config = dict(
    num_hidden_layers=12,
    hidden_size=224,
    num_attention_heads=7,
    num_key_value_heads=1,
    head_dim=32,
    intermediate_size=1152,
    vocab_size=8192,
    hidden_act='gelu',
    norm='layernorm',
    norm_place='pre',
    norm_eps=1e-06,
    positions='rope',
    rope_theta=10000.0,
    rope_fraction=1.0,
    qk_norm=False,
    attn_scale=0.177,
    bias='none',
    tie_word_embeddings=True,
    parallel_block=True,
    init='normal',
    init_std_qkv=0.0488,
    init_std_o=0.0,
    init_std_up=0.0488,
    init_std_down=0.0,
    optimizer='adam_variant',
    learning_rate=0.00116,
    beta1=0.9,
    beta2=0.98,
    weight_decay=0.089,
    lr_head=0.00923,
    max_grad_norm=2.0,
    warmup_steps=394,
    schedule='wsd',
    decay_fraction=0.583,
    decay_shape='linear',
    final_lr_fraction=0.1,
    batch_tokens=65536,
    max_seq_len=128,
    doc_mask=False,
    train_tokens=517000000,
    max_steps=7889,
    dataset='wikipedia_en',
)
MLP neurons of a small language model. Each row is named by its layer, matrix (up: input weights) and neuron, and shows model dimensions 96-223. Each number is 50 + 10 x the weight over its row's rms, rounded and kept within 0 to 99.
After each neuron's rows, "fires on" lists the tokens most often at its 100 highest values on Wikipedia text that the model never trained on.

L4.up606:31 54 37 49 58 54 52 51 50 32 51 40 48 46 39 44 60 47 38 61 47 36 40 36 46 52 56 67 63 46 47 64 49 70 47 59 47 57 35 53 47 40 48 41 55 43 54 50 40 68 53 63 60 49 43 23 40 53 60 52 68 42 53 39 54 45 55 63 69 39 70 56 59 57 27 60 76 28 58 45 55 47 49 33 54 31 58 46 56 54 53 33 54 50 51 52 52 46 44 48 49 47 62 46 43 53 44 37 68 54 35 43 49 65 59 52 52 70 57 38 50 45 42 39 50 46 43 39
fires on: "s", "ed", "es", "ew", "d"

L6.up12:59 49 56 50 36 63 52 61 40 64 50 33 51 47 52 55 54 65 47 44 36 56 60 44 52 30 67 70 41 57 45 58 51 47 53 52 50 53 33 32 66 48 53 59 55 51 47 41 68 41 51 66 57 47 45 48 55 35 48 47 52 71 43 38 43 51 45 33 48 43 51 50 69 52 51 66 56 39 61 52 53 45 72 58 50 44 63 62 50 54 69 51 45 45 43 63 44 53 43 58 30 53 40 39 46 57 43 42 58 45 47 29 48 53 69 61 62 46 38 61 38 69 63 49 50 61 48 45
fires on: ",", " |", "ili", "|"

L5.up553:47 46 53 39 31 58 47 45 12 45 42 37 44 58 56 48 61 52 49 45 41 57 49 34 48 65 62 54 50 47 54 63 38 51 66 52 48 59 66 58 56 48 48 58 55 45 75 68 50 61 40 60 59 67 44 30 56 44 55 58 47 60 57 48 49 38 56 50 53 41 50 58 55 36 50 35 55 49 72 55 33 59 52 36 64 51 59 59 63 35 34 53 49 53 25 34 41 51 52 59 31 72 35 35 50 54 51 52 57 52 62 51 66 55 54 46 57 49 60 41 55 40 55 32 50 45 35 52
fires on: " |", "\n\n", " spoke", "ut", "pro"

L6.up463:51 58 51 62 52 37 42 52 39 56 35 46 54 56 54 39 55 61 53 46 42 66 41 60 39 41 57 52 79 58 60 58 58 61 53 46 35 65 61 60 50 52 48 50 42 47 33 48 63 60 59 59 71 34 44 39 76 81 39 45 69 59 34 44 67 42 50 48 41 53 32 41 67 53 59 50 58 38 60 56 39 51 68 38 36 57 60 60 29 47 43 36 70 45 61 69 48 51 40 26 37 62 57 35 36 61 37 37 55 56 47 52 66 57 44 60 37 47 62 51 48 57 43 44 45 44 36 42
fires on: "\"", ")", " election", " as", " name"

L8.up112:32 46 39 33 41 47 42 55 57 42 53 50 51 40 65 43 68 55 52 54 61 65 60 38 62 52 43 47 39 62 40 50 55 42 39 39 74 53 53 41 62 44 49 52 42 47 43 38 44 37 50 78 67 40 39 57 66 58 57 47 65 65 35 47 38 55 66 47 51 44 43 49 51 69 44 47 58 61 42 41 45 63 61 32 61 54 66 49 38 40 52 46 45 47 46 39 49 39 50 47 45 38 39 45 60 58 57 42 58 39 64 39 41 63 51 46 51 54 48 44 50 58 77 45 61 58 25 44
fires on: "=", " moved", "ric", "\n\n"

L5.up841:37 52 48 52 59 53 70 63 46 46 37 46 55 39 31 46 42 57 37 45 57 48 45 54 61 68 41 61 64 57 47 53 60 53 59 47 46 54 56 54 51 29 40 43 50 55 60 53 40 53 54 40 44 49 44 44 53 71 62 57 65 52 39 40 45 47 52 48 66 47 51 42 45 52 29 53 65 40 38 49 45 52 42 42 46 40 43 58 42 44 51 47 48 55 40 60 63 32 24 51 58 33 69 37 45 59 47 27 54 43 51 48 51 62 51 33 43 56 59 48 57 77 64 46 71 51 50 62
fires on: "g", "s", "ing", "ised", "ig"

L4.up87:33 32 61 31 40 54 42 42 55 64 36 50 46 48 58 47 51 45 61 61 34 38 50 49 53 51 54 68 78 46 39 56 68 37 64 55 44 48 48 51 48 48 44 45 65 57 65 65 45 51 71 35 44 50 47 51 52 37 47 53 54 53 45 44 52 56 49 65 79 57 51 51 33 49 21 53 68 30 52 55 51 62 57 46 59 53 45 57 40 46 40 47 58 62 34 61 61 49 33 47 55 49 27 51 40 60 53 37 47 63 36 35 61 40 60 53 59 65 62 58 53 52 56 40 72 62 48 59
fires on: "ang", "g", "ing", "o", "i"

L2.up1123:53 54 51 47 34 40 47 47 29 45 32 61 49 47 52 30 39 53 49 60 55 49 58 60 49 50 33 62 41 40 51 56 40 46 43 52 39 58 41 49 56 44 54 41 70 57 65 46 62 62 53 39 54 60 28 43 61 59 41 70 46 54 37 56 70 44 45 36 61 44 37 44 52 65 54 45 64 35 59 45 58 68 69 45 49 53 63 47 48 49 54 44 50 54 40 63 54 40 51 47 53 48 48 37 46 43 56 60 51 49 46 30 49 52 47 64 50 50 47 47 63 56 55 54 54 52 32 42
fires on: " et", " des", "History", "Personal", "Species"

L5.up3:40 71 37 42 39 44 32 48 30 57 66 52 49 38 45 59 43 56 55 53 43 54 70 51 52 34 45 41 60 48 51 68 67 46 51 70 47 54 28 48 54 52 44 62 49 55 61 59 53 48 47 57 39 58 68 34 60 42 59 60 52 69 58 40 37 36 79 53 37 45 50 43 48 45 48 47 69 64 51 41 47 68 51 46 50 43 86 58 58 42 57 53 76 54 44 63 34 53 55 44 47 61 57 38 51 46 67 42 44 56 56 57 46 55 59 86 42 52 59 46 40 63 59 31 40 50 43 57
fires on: "'", "|", "-", " and", " |", " while"

L8.up888:46 63 48 47 58 57 46 53 33 42 37 53 32 70 55 45 56 52 47 48 52 55 43 31 54 57 37 44 49 56 50 56 54 52 35 33 56 51 50 26 45 39 46 46 40 45 62 46 35 54 53 31 43 52 60 54 55 67 54 47 56 69 43 32 46 49 59 42 78 44 42 42 52 77 52 46 57 43 36 67 46 54 50 49 37 59 46 43 63 45 43 51 44 59 53 39 44 37 39 66 51 66 38 47 60 43 38 57 75 46 56 62 42 65 45 58 51 50 58 46 57 54 74 34 64 61 37 59
fires on: "=", " re", " co", "\n\n", "-"

L8.up219:57 63 35 50 37 40 49 44 40 47 28 46 52 59 59 44 62 60 48 60 44 52 55 62 60 32 54 56 54 54 62 45 35 53 47 33 55 43 46 51 57 41 51 44 66 66 35 48 48 58 25 53 63 62 55 62 48 52 61 58 71 52 50 61 41 59 53 51 56 56 46 49 59 55 32 68 36 54 29 56 57 41 55 55 49 37 63 47 59 48 59 35 64 69 40 59 45 43 42 54 47 50 47 33 68 46 59 60 60 57 65 49 60 42 37 71 44 64 40 41 59 59 40 55 69 47 20 38
fires on: "s", "=", " I", ":", " To"

L4.up42:43 58 38 49 43 61 49 45 74 46 61 41 61 48 60 61 59 44 56 46 52 55 66 50 64 47 48 50 51 40 48 57 50 40 38 47 64 61 59 41 67 43 50 32 31 56 47 78 42 53 45 67 42 63 49 47 52 47 49 52 57 42 36 52 37 45 52 31 22 43 66 46 57 38 65 39 56 48 62 47 43 53 71 47 56 37 45 62 42 57 62 41 82 52 46 53 50 50 43 40 57 53 37 40 46 52 53 53 44 57 45 37 28 52 54 44 42 48 49 50 47 37 61 35 39 40 52 42
fires on: "s", "n", "er", "f", "i"

L4.up801:48 44 43 63 55 48 44 45 57 45 46 47 50 47 50 36 54 62 62 66 49 31 43 51 46 48 52 64 51 51 60 53 44 62 50 38 62 66 48 47 49 37 44 51 61 50 66 34 57 60 44 58 62 62 57 57 50 50 46 43 62 53 55 54 40 57 51 51 46 44 53 50 53 34 31 90 57 62 51 49 50 77 49 50 62 28 50 54 31 51 54 70 44 46 35 69 53 64 51 62 44 57 57 40 55 57 70 46 54 56 52 16 59 65 50 52 48 52 39 42 54 42 54 39 62 50 38 59
fires on: " |", "|", "ú", "dr", "st", "R"

L4.up889:50 50 42 48 49 45 36 60 50 40 55 57 44 42 54 58 55 52 53 51 28 49 54 29 38 42 57 64 50 37 48 46 53 53 52 58 47 55 39 49 59 47 24 55 60 60 46 63 68 66 61 51 64 35 58 28 44 48 67 53 39 65 57 43 40 37 59 43 59 54 39 43 51 46 36 45 60 45 49 38 61 56 38 47 43 54 42 62 50 43 50 39 67 42 60 45 51 62 56 65 56 37 40 53 62 51 63 40 55 55 53 56 49 68 34 42 45 44 32 58 66 53 67 56 44 48 50 51
fires on: "le", "en", "e", "el", "on", "g"

L6.up87:33 35 53 52 52 42 61 58 37 38 62 47 42 49 70 37 48 50 52 43 45 40 36 47 67 44 45 51 77 50 45 59 49 34 57 37 53 47 52 45 49 43 43 45 61 48 62 48 51 56 54 69 66 55 41 35 47 55 55 44 50 44 59 43 54 47 51 52 71 53 54 48 59 54 61 37 48 50 36 55 50 60 60 35 56 48 37 41 36 46 29 45 56 69 35 53 59 70 57 40 33 62 37 42 40 59 65 54 51 66 69 51 42 56 51 58 54 51 37 53 55 48 60 33 53 48 34 42
fires on: "\n\n", ":", "mar", " |", " to", " at"

L4.up138:46 67 44 38 69 53 57 43 46 53 54 43 47 53 32 57 48 35 56 46 28 22 53 61 40 41 45 54 66 52 51 40 52 58 52 54 38 43 38 54 42 23 63 48 63 58 39 50 49 57 53 57 43 62 49 33 43 81 44 54 49 35 49 42 37 45 72 38 45 57 37 41 38 36 69 56 66 58 48 61 41 57 47 31 58 23 57 55 59 49 62 52 69 37 44 60 64 54 42 45 59 55 60 55 45 44 61 60 42 33 47 42 49 56 53 42 61 44 44 53 54 36 53 49 40 49 54 44
fires on: " to", " league", "d", " division", "ice"

L2.up75:56 48 52 42 64 47 72 56 48 47 54 47 51 67 40 57 68 43 40 61 33 43 64 56 38 45 75 69 36 48 68 49 52 56 46 56 37 51 40 43 59 28 42 38 62 50 40 68 40 66 51 56 43 55 37 50 52 83 40 53 62 45 60 49 47 57 56 51 49 58 58 19 63 63 37 52 55 50 54 46 40 51 52 47 46 44 45 55 39 52 55 42 54 52 49 61 63 65 46 43 43 65 52 17 49 43 57 35 38 42 38 52 56 53 43 42 61 52 40 35 39 62 55 55 45 67 45 49
fires on: " to", " into", "ate", "l", "al", "d"

L8.up614:56 54 43 50 40 53 55 56 30 49 59 41 42 34 37 56 57 39 47 54 54 47 43 56 50 49 57 69 61 57 57 50 41 65 52 71 63 51 40 35 66 62 39 42 44 44 50 41 61 41 44 66 42 57 57 24 42 46 49 55 59 41 50 38 33 50 64 58 57 32 35 57 47 56 41 52 55 51 54 61 46 59 51 51 36 45 77 63 62 42 49 41 39 62 56 71 46 47 56 74 32 42 52 37 48 45 58 60 38 46 64 46 49 59 52 51 47 53 48 60 48 57 49 23 52 56 40 47
fires on: "-", " (", ",", " re", " |", " 3"

L6.up153:54 57 57 58 69 40 39 66 46 47 39 32 49 62 41 60 43 41 39 52 45 29 51 49 44 51 47 50 35 51 50 47 52 55 45 57 58 50 42 59 53 62 59 30 57 54 58 49 52 63 38 53 48 55 29 58 61 40 58 37 54 64 42 58 33 53 47 47 57 60 52 52 64 38 62 77 62 50 52 38 40 52 69 33 47 28 42 52 56 49 57 43 44 43 32 67 57 61 52 45 38 60 63 43 54 37 51 39 59 57 37 49 46 47 35 75 53 35 59 54 59 39 58 43 66 79 52 62
fires on: "|", " put"

L2.up546:61 39 47 46 54 45 72 26 58 46 44 39 45 61 65 52 54 50 48 47 39 37 58 62 55 48 51 41 33 46 59 48 51 39 42 67 74 58 57 50 46 47 43 52 37 41 46 54 48 54 54 54 35 62 31 59 56 45 53 47 69 52 35 60 46 60 48 46 43 47 48 45 55 40 41 53 64 51 69 39 48 62 51 59 42 42 64 70 47 59 50 54 53 45 46 59 50 47 49 39 47 67 44 43 40 43 59 42 56 53 47 32 48 54 56 59 54 28 50 55 61 32 61 37 67 44 41 51
fires on: "n", "que", "ú", "ha", "se", "s"

L4.up1033:51 60 47 46 32 52 55 68 35 42 30 47 53 56 72 46 38 55 55 52 72 47 49 51 48 50 51 52 51 50 44 38 52 64 66 64 51 42 58 51 57 42 35 39 64 45 67 45 42 52 39 61 62 53 44 54 50 56 58 58 71 45 39 54 45 47 44 39 57 27 46 35 56 63 33 48 54 46 41 58 62 47 45 36 61 49 61 51 38 43 52 40 49 44 57 43 63 60 30 60 37 65 47 39 67 42 55 45 47 65 62 35 68 69 53 46 48 56 69 45 58 59 53 41 62 42 41 55
fires on: " where", " that", " to", ":", "vis", " To"

L5.up442:44 60 32 62 63 44 58 50 49 56 52 40 65 45 55 46 49 35 44 59 54 37 26 45 34 52 54 73 59 66 44 46 51 57 49 40 55 65 47 51 63 33 43 46 56 45 48 41 57 56 45 50 66 52 57 37 67 54 49 44 51 44 47 50 38 42 62 13 59 51 47 52 63 48 60 39 77 61 47 42 47 43 61 38 59 40 37 42 51 45 47 32 61 54 47 52 52 39 44 52 50 47 57 33 62 39 65 57 54 70 39 44 49 68 57 50 66 55 38 54 43 39 61 55 67 43 45 43
fires on: "ted", "d", "ed", "ected", "ped", "ized"